Part of a small language model's weights: 172M tokens.
MLP neurons of a small language model. Each row is named by its layer, matrix (down: output weights) and neuron, and shows model dimensions 0-191. Each number is 128 + 24 x the weight over its row's rms, rounded and kept within 0 to 255. Numbers have three digits each. A neuron's up and down rows have the sign that makes its largest values positive.
A block is one neuron, or neurons of one layer that tend to fire together. Before each block is what it responds to, as a language model described it from the Wikipedia text at the highest values.

Responds to: Line-initial hyphens starting later entries in sports career lists, plus mid-word pieces (cons-idered, dec-line, h-ous-es, s-ix) and sentence-final periods.
L5.down2:143144148057116144132131114142151136088147122110151117121114131174151115119149158121172084115136103105138104149121102117136108133156136103084187109138138117179106137117157161136120159083145156117163131147127142133131139139130137131154086147159105155147112133110115122147175108153136147099132082124111145148149117145143137111143136145097096115107152164131131162138059131152166090133143112106115146148088165124152163188115135157157171162098137141109088140162133157140169117149124144103122150133158138121127080116118140101135157094105126136149170089146099117134139091123145129142
L5.down9:126168129112158082117181095119118118109115103127122124128131096081147120152136145127166118132079125158172135151141098174096111135118131198124143110078129122096122191138101173120149119124121107114120116116145150167139146114106142174136109135130121128124111161140146082134122113161177147090109140108130126131140135114149101121124116140129146166141102081137137143153179125120140087153107137095147100089192161148165138088155105130116096116145114135132132109126139112115150130118142190142154126137139163139124157144135124145115097170147086147154133141147084136139119125105095143107
L5.down24:114142101088139108105148112120145124143158118108117171118127133093138127164138109136176106100103095101124066171115130083095098122149111122084093146124125133107113141097130136151115125161130117148158116085103067126101133112120117136118161131115106091106152106110133089146170093144094113113064163090126106094083106146107088101102158114147124103126162144114101144096129124144118111135145111139190124108107164142144116145123160130131114120125125108130118147095131092091122098128135088136117110100140148139109104125113127118146146129112187148157093109146153158119107108135130158181
L5.down60:132136107121086138132115120153073121136108113139141121154088120144098166159113109153147106149113141155105133181137116146171131159126143189123130143092078154124113132139123056117133133121132127148094111101113149134104152157126124116168090112165135135104150080139096121108152143151108162110126167141107148166113090122143157137149122122150170175103107105119147092157128109157142135140165124135123149135143112124141143134116070119127182120144160084133100147126126117105106134154140126108098141120152074131130129099119102200145123112152166097124099100118126135149122167153110147114
L5.down87:116136108158105139132159105165125127158112134122111162135165149146118152140125109150157122125100194103127055118139168152116112117110154142105187106129183120122148131124158153115131103115149133107114105116151139118135148099112179132166126154114170114129141126135118106088168128129126122131141110109179133171140141128138140105119094085117139163136129106201131157134130092126179122170108133131098106145153112146135144135166128139122151138134112113114110119144165103112127140167123143122160143125095076166145123133088122126137123139135120183112123147121100153161120083084170137095
L5.down98:088085140133152100119107115117112131154138138100114145098139167116087156155159119116079127125145132153124056119093134126120112134145138174097133078113161120109190130153122165192123159157171132144113100101149161138106137109074147120118106110105087204132125125137131130122099116137125149168134167140160137118115123085111113143141144102124102130132097097150175147127135147124135143122121112109130151134130096129124094140177138160145147129156131120111140105147140139158112113160146123090145080106164122120129122069087149157130162123133128111136136119125153151160135135120117130158
L5.down141:157120090122116164115146104131167119122119106148128140126124125139129170152077113133158154146113123099213151176150140166116132124107139120172118110110139108116099103121113108158134080133113133104121150118115089138128083146133115137178110108191087128085120092122149101150071159168128159160141147148139135117133135114080157094115105130134144127128163162089103131151119146145184159159130148106116123145168127128113156131145118168128139132107117151092177127101107143131153125116163127120116135146104121121117123143153128095115142118118179141187132156138140125103111139125118152104
L5.down147:099142139085168162118155151110114143110103115124160102118138087123150152143148112124139115102116136119152138132084133090133118094097147151149131138079128120146137123125159141134114137120148150123150140130165099129154107097142128123173146110114195121118145113072112166143163145144114115147128143127151144131116144099140051112197156124145103124130160123148143105131148105109125133078141127135132096150132105170155124107085112119125180128154108091110134160167114094081143108100107117091138136097133168137087110138141112121114100110172156140148126130143133192100137146111131137168
L5.down290:119130176099131108127109104146081152162145121124180121129120070116100179136158125128135109135086075148130118145099121111148120130124112118159151072119144180115133095132138131141098087133150146119133113145106090147116129124113105095145104087119138090114144072106170168112153127118109136137166141130162132164095095128162092144110107125125130119118166148143128109109176119139103123109154156101108172129157107139128131158175151150116130175165127099103127108087095145124135133088107133128107116133142152108070161165130088122130137131131108160155110137119109114118098147142156123127
L5.down296:123125102183158133108075140131111130167119144106107093131167114160116118138180125121190121097096128116083172171165092149122162132114131136137100116170137112110162128128137148120079162149119129144130149140093115124103146148126126103108112116120120153137102138120155142153113131154165149101087140103119117131091149118082102132095118126106127121138131113134118142129114117129167107132164151123119116115106097105154111105149144112125174166136109158128086104125173155112150128105146112133141122191090119131126171140098127158103126109113113113110131138190107079175131141106096082109
L5.down298:098083135139136136089158120110110146194097164142120193092168095135116140094117129107110160144161067132129101156129092153132113116172058113188146090128172156099127127135141114166137155128128146103117127099135118116093117123088131103117144160165134143113102134105141098151134182143151139129107120087135156112125113157137124158131157132115138134108074119147134138104134122133114142123127114124163114104112138110134120167093102099116153123098142138095121100111174134121151156096148134089142125137167123112110117143131166120122154103129115125117115107150139151127125130088133177148
L5.down308:118125142117152119123180145103118111162152118147132097104115124153180161135140088181094117099125122117118105137133138195124135148104101154144106167122085117164111117101145146122127140098119129135108124142153143136097072081153127105139139102086112134127116101109138097120173145124100116115105110116063117154103160108105147130114138150091128102115123166144146160099152103136154118136097130158088144131133112169135131117126130133153101179134144129118109133160117141132134164095111171127161094106146126155084122155126121108131083094100171124136178143090150110146112161106103097110
L5.down337:070066129126144139096142170129145108156150123131165116141150102153104102138074137134116141153112096141131128157182129107155102067134109143160121111135118140176120141093175141103125134142160124140144114110098134094118121132125160128116085101164135102151168118141105094113124104182128141139111123112160171105122148127162127106125154166131132107148098145133102167142116121122132174104151111145149151184096143128116119116152128156115166163116146107122117105098118140155150109093136072116167141143100106098116155089143124115114142119126110157132105145118079126120128141081101113144
L5.down357:117086139126160158122139113153088168129119128122101166120135101133130120120143126174113116123101108108103152094124077110152108153132166106146113119115145131135121109137111125117154197120132145104085135100117165169145165144110123121135136118183114116136105115130139162115146171132163088116114078084133086139104122130112111102180110210134111123148112131124156113121161119131110104148158161135133136132115154112151125162118104085163133107152118102159139146089097142113136114127153116098139109068125143132080119155118155141106122093099112154115148163146148124134090123086109154131
L5.down362:123096088089122114126170111156113147147145148120148144120107107102104121131126093091104139105133161109192093161165071145121099183128129090134137111131116139155104097087178080152094100111135123145112110107118116092157115133163147118139108152142165115150077093130109124133164117148067135113086123099119112146121128136151161149163120113145143161107142100111120119078149138111140141088102152105113113095162129090095125143142141139121148133147152139169123127127125146106108162112132093073148150148105110122138107123115127161126145112159172133135114133117131143126135104089170109133
L5.down379:103114130124155144157108109146084153157120125118110138081117102134118133115170098135143164109162055129109118106150110208112129132137126116201120152114124130098131147098126174096115166097138137111111101136186126116117128120154158126150112112148117138101094132074118125136149132117080114090129101167101129130092154148115181098127161086102106135131116146146144202119129123160117120136138140133105114131142140143116126155151128164097148145135123123107116162135131140140132106142118145119140111106130115145109133127112140153132112087070169174125101146150134099150094107117143113139

Responds to: Fires on the word place (third place, resting place, a place), the 0 after 2 in years like 2010, and line breaks.
L3.down47:114154148130125122090148145137143124163111139130187167143171125103143170148149102120131142120098161090109070091120152167127137106149139126126109098136143120111138112118138129161105120073139151086139113139149148128119141158125109095122124123127160150133170121129153146110113157115137109173091098092155144136129100130095174149131083119139086095152142132161121128150140087161076130111128136095162109112136161143086096090083115116090132062157116114151139135126087130128103134129166104122144106133140119113106147107094130133138156154148132149139110127137180118074129114119144120167
L3.down144:114170142125089154179139121133143136146144150148148134144130132127084170146147154103104137144122132075115126123133140114094063135126151132139148118118080139138103135127118151136169119116076124124120115113144101143147135103137143128131156140164155126104140098125131175148153117152088135150113116160162120153074117103121134152125169146133077138159115121153158098154113146136101099099123162112104116126115158147122164137084097123187120124146183149132134140101142139085109162078135147148113074137160091099117127156101140130124111107147159171131146146092146094091154151148138112133
L3.down284:093122109105110114144089143139149106147090143127160130157136120104168140108105106143122086119179121115170105107165124133126105131127131133183107107104130149155143131110145136186139129125107105106126114119124151118141144122130098094154113132106105131136104096101144118123052150099151133132117177127154161120166088123076173171117107120127106104116170126130129126153129084130138140117123122103150141128126157132116124166077088150084122160138131119131115135113130125142130104076090154149085130163138125151130140131192159135166136143129162096123137142098145083122125088085094141130
L3.down380:145122121114120132168120104142102139082150179113093120132143144148147160119154125133150104103120068143101152098130135105131124192175117116125094160139111131138110125089187077115119137123106122169147151135118114187132141122122117107104092127165107113165107117139127118188115127151145148127163103137156073157099151111160147120131089157092133124115120095153123145163098126093136128102075113108147142124082091117114111139101145103139116089142143088124106158110132102136126148138129119131148148123110097157120147156102147126120095136081127174170120139134114106124150113093114104131

Responds to: Second pieces of split words (district, density, country, group, Europa, "0" in years like 2011) in infobox/table fields, plus "team" in sports text.
L5.down23:128147086144120140110120087090117128131145111074105088175117116130078157132125123111179158153144137138200144115154154133137129158146117135112162106102164172117106115127147109129168174122093161120083113129118164123164116135093089133106183136159103140111118092153129110164155125149139152097156115122148093111153133109156126134155126121123157130139143131135102118089140119100142140168131163137162144123158157112145149136128163104103145155120122110153125155125153119123144145155094143128076124088114165103167089107101109107152107119170127101146126096141114119102082124129134141140
L5.down31:110084070137140140144163068109095095141121121123123153146103102110141136139078133139128101099141091107101179148070137151139152111165108128090154117123086127122135120126158130105130145141155136130132137119103149165129103084142125131112100152171147113128142129125147114168121137102101090147137105139106118157138164125127151171121103084148151125127152092091162110128161125131150095158156127161087166197097128139114141119156124130152111152142162138153090104121151100127152108090094109147115115128106152110088147134154160138096130133123157097148121130177102142126151150102132141114
L5.down43:175137151127076092099138131135112162127093129116110133120149115176128125139133157131124146134136139102113147156133191119111123146117116136153136098150137103151108166137131175160129137096169127105159142122137121111118081107111121137127110148140137115116155118122120113092122116151170133093129151120091148151092093111106214216137120147130091120099103145118119133128084122152122144130110122103148196120130103116110119111136121147162130134154119142107130135127100120128121110108151131146124172072101115159162106109130137165128177115120121071125112167116098116120153135173148147128
L5.down57:064156124123153132153110160146134114123138132125094132132145167103098070166066136095140141110100139118100125161134145125118148096127160157114094104086119163145116142131149131117166137095126090103120147117115132127147109118114132114097095129124165104147138127155108121102132121098165100116129124119156099103153107157168157139107118092133105112140112125204124112125159108125163081100147127112104093148109117094131079119132128160144146186118124087098152131098140122124131151150120080087142118121139143140137161162084127116121130105109106124136089191121111132099146109111116138108
L5.down69:130099126092128154139107110104099137141119118073149117144134102084144140152108153160192134129123092111158127150098120113139102130157154118161142130110129094117125114153190136148126116073133120131122118134167115124129157113128148123091111125122128141146127136137150157117144091110172123090154151122143132096138159092155128133126100174129133140121155145195144140110078132127139139138156134081094126160115113150153143124199137092121155131115143126141120128189153146115136120143085121099076131140080175156129163096127147106127122100121136119138109168110114183101110169119123133128
L5.down83:157108117128101153126175188096109111106098104103105114099107125146094136119154117139119092114175149114179106109085156147119142136109117126109176135160109155116152112163119130136135158110142131100133146163160125090104117094136125152123069108149132143143140122167106120113115131097121123114138160127120136160097154114142128110146137150106126122124108107062114123127089078123134104168115154113093073136169173122127130139161096134125106111128093104086111116123112173164135116127164091136091107132134140132128099153149128112135162106127125098084158114135160150136079140159132165121
L5.down199:115117124120112126178148085120148166127158115100127149149150146116155144105114111111083139102128113125138143136108101133048150118132136131141142133106138111126109096123101105133135173149068169167061157125152152131145129133153154145156138143140142119138137085134090116131089111073135133134089114122132101140115096121140178148095123180118162135108090160136159116155120098122137105126140165115102113084134207116152105120096087138127116101160139125136135114125107137115168135151152137127103170143102113144165147125126115147107127124142164120146134147124068137120146119119114105153
L5.down200:095134080120110138183131142157115119072076101100148150117146139094152109161145142143164134147149097126117164112123134131124129128104130152145154111104095163069140129119142125119112115106109135119136157135139096114099106143126125113092122164101152083131147112133085109103142104124168135136086114117134118121112118125136136112142154046157143093127159174145141143109170167128157152137126151138119131114120123166133095107108079109093157121098102185133144128149157110122127138152160120108100125155143144150150145156104098123108131176138126131101126138151155117178139153122157071131
L5.down221:110100127149143077097154088110126137148133099186115168126108100140131115139104154142099142100141138117148094110109135102169158099117170112173173134161138128124137133180148157155130096124123150093093153128134134153145117111147132129153166150094095135130151144120083142107120142098122130133138144160144161079122111121119108130171155127118130131151112155134165154132148139148151119122178106127116130137182134163114107104122107088134142123135101109109126073124167118149161121142153092197120133146120119121149143081126161183145130159131173097158096158128146155137124153116119136142
L5.down224:130101147068143201155143076118133119153142122151122127120161132118202149146090126159095120118130138102140159117128088124119122106175124114114185076160111132150136136113138130167142141129145149135119127117147144154129121105090135134138071100160140131135102099162123129125155144127125145120115114146180128129121106098113141139145125145132137107119117151106113131118163121145113099134077138145162161122131122133149134182148101127134147142162138111153136134144102120124169178120163131087132120127149164155152130093091148091100174129115203117094130152103119150127114168130135109136
L5.down233:092156155152102138092111121171083126109130120108097140129166163131099129123171142137142143146156170132174133150117138123116133125133150174120134153142151119151146144127139188159114138069115130107106117129137103113151138123109116128149135116107186151091130123122123162152120148158136125131154059114125090144172110115119148156159125178166116127106115148093102120124102103125158105183105121109086091156089124168105147122130140108134122099125123094127112126194103123118100127155144108098118100126147108118120135174125153155140176126153172132125122088153109130114139147115165127115
L5.down244:131142111130112183122121078179109093114147124118080144079100140116137142108094106139092099127151128080117163157141156128152132095107134112124154086162151142143153092120140131121158111122155147124143126144117110153153164127121098146131098144144136120139137096157159114115127202162121185113150148097141119127099097121151148102129099108167107165131137097096125105143106143095090136150083127117115149145136124156119112129154124120121143168115116084135145078147128113116152185107132101085121103145141151116147152136086104131111099150091130145130131160166115159117157157098114138125
L5.down279:111212156103159136113116110165109155133102172129121114148126159107132154071130133137117142123137135079128108129154148092126145112123124094148153113133120150131178153159147106105099112147114123117082099133105123140131133110147100152204146169148137125119107144101124133133161102079147110136130124097140117136118150149124184134130113123141161153131132130134098092097157140154171108105110128138082132115131136080123108058142113111131112157118109137122119153132162156129160107144099117120148124128183167124099125175114103171137124147146136135088135094127172136118108141127114111099
L5.down301:113144082141103128143085160190127150082108108135127134105137163146129126124132164150170113130134091143122079144138113112156131133108143130126125105155148158165125152127125145157110137135137154119113134151119143116104147112117097109129158114130127130145124115128073171122112137139143087120143133131148102128107098193131088123145179115163126100151204200096140135142116129140146174137113153145131113115150120135162127143137136133146094153142137171153108135147136110090143122182141173137139090109123158119145123139113114167120080177122115121131110169164150108083137141124088121148
L5.down342:106095165057151151137157136117133091157083130107121151092107181115106119108139144152106130128114104131126097134128134106135127132125094158084142136122110134124148091118144067126143153095100133147119130178121089125122150111140068129104143114142153194093138113131103118137162139141104149134125137121119097158173088133125125087129141133111105109121111155119160131136099148145077161167081111130096111193140093135116121135121128129115161100120121084153114097162094113118162167131139123162129131070123150124111108118088145115119143139097129141122122136148105163134146122155116122115
L5.down363:114101158138077146123129112197136153160144131090125151134086115148149168120146121138125117124079159171173123126111133123161096100117127157137170133142124121120127168093119108132099139151156107134106114069182134115129132147161149123116142157138149133185128134136077146143130146161164136139120105097101125160121146133153166149124135154139078167106133123095123126098105113124093084134121182137142134130129142133078137157093139125125082093144123136108142119131122163113103176138168140113105127127136168144126116162131119123105136134126137108118136117126167107150095093140191138159

Responds to: First fragment of a word split into pieces, starting a common word after function words, e.g. stud(io/y), mov(ed), spec(ial), rel(ative).
L5.down73:175134142157122171118169111101119108118101113117140146127111091133142127120144126157150160143144161061132096145135114092131126138117126135129148129119136107142144133124104094128119109114137133108085118102101112168090158138129131174129119134129119144108172075150133132118123153101132158096173122113095135163120103131101122132087083143117135105195114165096130117196122112155171096119094114150137136172162100123124087110150151103102159113104119148137124153085127150110113126121111126128147127150165148143136116145095169104129127129088182157142093127137125174153150161095137105155
L5.down95:134125168132130135127166166144160147118099122104170112141107130119129122097157096086106151131161089131125130099184124118125109138122124137114110152149078132081126122102137113113083091113127122132157140170146099087136143110153097127123102082098130122136161138105082147140073144124124123152118127116078123149135070144105127130138123145132096131140178145111132127148129121102118140125193109128139133118176144146072155094100104167157133109182132134126121159145154104162142131141171127166106095101140139124135162128079157088116127128080130135127084157131144137154129109124145128105
L5.down136:104148094143106136125102146109141137130131135128153105105127189133100124122173140155107119164123118125147131121158140123159129115160142129102154121151113145139168082142131136131105157109134131117123128093118115146142134179131154136119169118169123104141128137130137103123128115170116117139116114135100141169117090104118134122133115137114124142130123059132117167123113150106164145145190132142093058091153156096125127150144159144075138128101101083096142131080091113099118084147082141135145112141102119136119106093071110124103170097090157140105188159137106092154106122143130113113
L5.down145:113136166126107161102132145115152158160183118135112144142119136146119128137158100126142148119127081124107152107137129074127103132164111162167124162089127113138126074097142154103145134101146096095137099116175110133162123087115125138094119068072089132180097161128115152113132117165132133159110119140119112093144118155133102131100142161104141110090153135142125161093094094157110106118115117156136134136124178121094136127104105150141136146103082097121165131153095122141134148152156114130142116116114156154159156134130154137148153133115138120128147204148141103159103134126118169127
L5.down152:128150176156122123089149103147100146100105117121130112120114145115110131135145088153132120145177141135142074102163104120115143069123159113143117117151120138089130102157149108169129097118120160125153120166121080109137101136161119122141142127105153117120096111119120121172115157147146145124145152118115127123143103079107135126130088181089082109083113113134118116115152106132125139099110186137142087097133136113135082125137144120124122121096041137118152114117195153104145127117148167149148086145138090129132153131106149128097132123124120136109126153125126130076135173104099095147
L5.down164:155091112105108124126114154113129131140144139132123118142175151168093126103137084104187124114122083108141112123115113160121107146143137139123112100112130116122138135127105072152157116176111114144153121088098110119121106159134134146123162120133135144124149105167140133139101128108142182161165102126133118121094111138115116080088115172089117157101129092056147124136121104098145104138146087144111129092089124102123096156110101123149136097083126174103097122143114175161126157157166136136135126103137125118108131126110107154115150148113124112161094148110107134151087101126178118181
L5.down173:102095178121110142130143133146111102129110105120113152126110125127134178142112163181168167114147091153113138152118117118136106118125119119182108136150134169083089148163158078142129167138144153138128116174112149150101090110092118106143169141096107097124102099160110141138137123141108105135141119133109146153157101123145131154142157073126085124115155105158173105144171096081127177133173113123159141121141152149137124139125172125146174171131110139135128099145112134125154101161138160125143135166100142149180111134102131137153124139135110145095129130118078126124106139143150146155
L5.down174:104128125144118090200145115118112146087185113185150110125100136118177128140126133123108144129114131116136118133103126094080108135126131137123161144138155110157136126126122091111144094103177167112139085125092123110132129113167143114099144105147141174169164092099130129141144127163130144111140105122156144109168120094099146139123095102148114119105166113106127118105165100148137131079082134129119153083101145124124135120154153127148117093125101117110145115121119110175154125155168094103142166111145123094077153116064148135139168107099116132121132130102124167125123129108154164112
L5.down239:142120122170110144122118185124184122102098114148114098089140095094096124075105089178120131145083157123168088154139147113114170148120135110126163134159086155140113133140116123148123108172081120136124130123113108162114157138150111122126129144130074131112168094125121089129125140139127124125165127158086188141129116114122146132125153120139162114111164140065158112163112112107159125120103164132131109159129143149155169094135125134133100150110095130125154136099133123136123144114117124118147102113094102119115150157114141109116129169120204134137143133130111098150102130134181159125
L5.down241:108136090151084106116156127152111139089129124099088137112115153105139123143159090081152132117129140120148125099156140126106132146176119119117145153175129127076160143150103120142123137090136144141141122118122110100072118127138129165092132136146133139126156077083131137137118161108146118101085068142141121126142105166101113149101139111137146156128157132128120142180165079121118135112135100100085129081137144083067161127107129108139151111094079101143136113165138130155145142108117114128141139114139126104137141175125159132104135137158100116149081158135176136139130142107123177098
L5.down280:130079141105089150083117086136167116087133126112145164148134095102147112110129137184109130178135133075188127122148148122147132107145121157170129138116151165153153135176132112146135165095130146116090087128133125119166105128096115154130113097135173117110157093129129132150130144082104122106136129111129105156129130159135160158161159149100125167146101173131134105136112158138135148135053144113069129147122146123090108129144119139190145162105145129109106122094149093129133133126150134153168137113144145143170084137123106132152126159126135116128113120108127146142132144123146101128
L5.down284:128124144153147151130158120138129147156124151176128115090175164127158140129157138169096170160094117155130149123105128087121071075139154136133143148128124156164161149121143105120105120094114159140149112123118130111122118119108140153146095112152128150102114081151122119138092107102124093109129139105175152146115133100125180103134160139158125155126162093131128030156137100139133132094113113113119099128132114109144119140134122099114182150119134172132167176097119116148144179116130095122127148085152120133102101153146144138128146133105129160146143141122095143104114147135089166123
L5.down334:099108103180150124130155140088082089051169062130110054118123129111118151116106124128114155151122100154162115121079112121069110139120081092116158135115141157173100137139097125128123115116138101150137130161123136104112096110118148108142126067122151162140167135122061109122136108125116134118122116155150133151155105131129136116138179143115129094082155128140135107160112137161158118102112157146130099125131144122131111142132120166139100134092094091100116123109137095133124108125122129092138145158124142096136169127122140098102125109101135143115127153121137139106106117114125123170
L5.down338:109097130131083152142128136125090157101136090138164096121133125152115135162127135095122115139133119147170124118117106104121110090164152121119105104152127129123157138140141162140111085145168172112104133157139109084117130110113151129142078143178116117160134077166163131081159148160138153108154094105099148137108105124156108167137129121088112176140114134075119120127107126129101119113133149127125193119138143161129116142088158128167152084119119105114100177095123087149128150141136091126124107118132133108130104096156139085114132121144151128092147100146098155103101145078142094109
L5.down347:136154125111140122126135100111080134134125120110166165132137137123158178140166143133152137144150130130172171116145115115129149125125101181148133103070137131131142146170137107099164104145164138189114077117151128093090148137113140097179166118143154138121088139164104157161125144124193125118122103103169095094134123119112121129121119125096116136147133115097095143145105142101151092149133154094109165115134110118117110113101147112148139106109097119099093149172128144163127111154107154145165118098145146149117136127135117139164126117123141099145163113109094186164134167110156131097
L5.down353:137143123116096118134097102116142131141090107120181134137108136084113131127138163124133133116160064164118079094165134105128137163131183114143109150136095128110108174155142138159120149117149118203108130145136120141076143080142116120155138134125167106115141146110157123075141119125134173120182153133124144149126137163123105122110123136104165150094144090140126103160140152108150121109114080122138095180127110127176143152084147141129129158109170126111152106149122121136141121187095152110101116137133125120136152092153117127170158125112107130145108143092138130149115139130155103154

Responds to: Mainly the "usic" piece of music/musician/AllMusic in band and discography pages; weaker on number words (two, three, four), their, and word-initial ed.
L3.down40:130082119126106137127141119126121190097153116101164150108133135105177105130145146125156095141150105110146123126130116131099097128083119129127106144110109142103129141108156124080151169128143143141137130144143138155157126122188110124123059120124154117149128083168095148147168137127153157099143093114111100131139088140118145120165125221125099164140090153102111121111160115111146142159128127087143180120108135120127102115152090118136148088148120113130146118121100151123097111146095109088094120132121146098128134128096130140074125135124086121170118121134106144129127132142181148101
L3.down105:077181130157124119124121128105140169098155134071135124161116118121125120143113121100136128136140158120158141122142153167126106137118144093140131132124140142131149135149126161157150139144103180134088114157147115118125110137118122140123114091151110143142127109151077125173167137101146128084158147099095121131146099129098115168149139091133138142133116130079131078157132103085140070106177150141096158115157185082131164111173152122156116111145160120120139139128123146115144124140144110111085096136122082143144135121073151112069128144119144127129110112160114133092101168135127122087
L3.down202:119131116112124106127154104125156124139114141123154132109130108122134119078171148113122087139181201137105131144103096148132150107163097128090131165136104126127177149125151122148112153141151111105145146127115132156134144140143150129086126116155140172142148150121077117133148133121124129059136140144045108149144104088144164161128167133124143134127108107094123111130179134124121087147127115147150175100153138141128181128112128111141092134122157119157121109108122142116157174192129125141167118143124118119171153116141116100095098112160137141152109141085134140090114155138150100123
L3.down214:107115147145114101125124143111142170097126093126154147106127126124134082133166114141116112118151112117165141137142108115120163132109127092121113099143074127088164126175154126153142110150160125115120110135124118128122133135150127125118101167170112133121122115124066128117118140136147191125180132126071121127095081138151110151139161119094085149120103131059129080149125143110168079120121149135154122131139159117118162128116136167147104099137101131130111181131107150115155148117146100127140127127097101080177119124103155125119151149118124134102099153138066127064123139149127097128

Responds to: Quantity words such as some, about, than and numerals like two or nine, plus final pieces of split common words like w-ent, mov-ed, tak-es.
L17.down339:117151150132154142117103105140134105107135086127106127139126052117141146105136104125119117083130113145155123132069138145123112099135119123085122100177143121121137108137151128147139107128148126128171105161129168167163106112147138104145183101152129120131122094068114121134170122162103112157105135086105130177097146146117143084145143157118112104093097156060126132115100103117165091095146132121137140120147124061110145125145140147166125140137065127115147124124095154131118128154153108130161116146155127129128143134126098110138158068137101163120123079145131143117128144150136118115

Responds to: Word-piece "or" starting or inside longer words (organic, origins, organized, historian, stored), plus "0" right after "2" in years like 2013 and 2011.
L17.down126:133171106144161124188140165126106112165141141108119127158103116125126139140093118077123130169146153125140131126107109158163123109134177094141142101137111145123141089142155098104119134122131143150155146140160115122142123123100086075117107162162140163114144121114088124155127082106158154118128135111154107106108128129115173128124124154165110111140117125122126152151105102144157162143162109103148153141128108111175121148130111137109105075161153124126170187124136135141158133122109158146089170163088108122158123105154110083131124126133112097165143167148161163074091107118137156120

Responds to: Opening word pieces whose completion is obvious from context, especially stud in studio/student/study, plus gr (graduating, grant) and place/time after first.
L17.down230:107107107139102116105119126126148137139132158115126159140116165105138121121102117122122110066146122137131126137128152157130150168133150094130117117142149164103147159079139198159149138117128124138090115115138140155117146117143164178127102139135120089126111116120144080113178140138134128152116103141097179142099147163140151136161133123085160182146193166114134143108126088125119133145143116147119154137148112175105151124137142115133179108096192125134084152148110144120117128171110131126158168159129094087112150087080105132108125166107117118144125115148132122143113167124118098100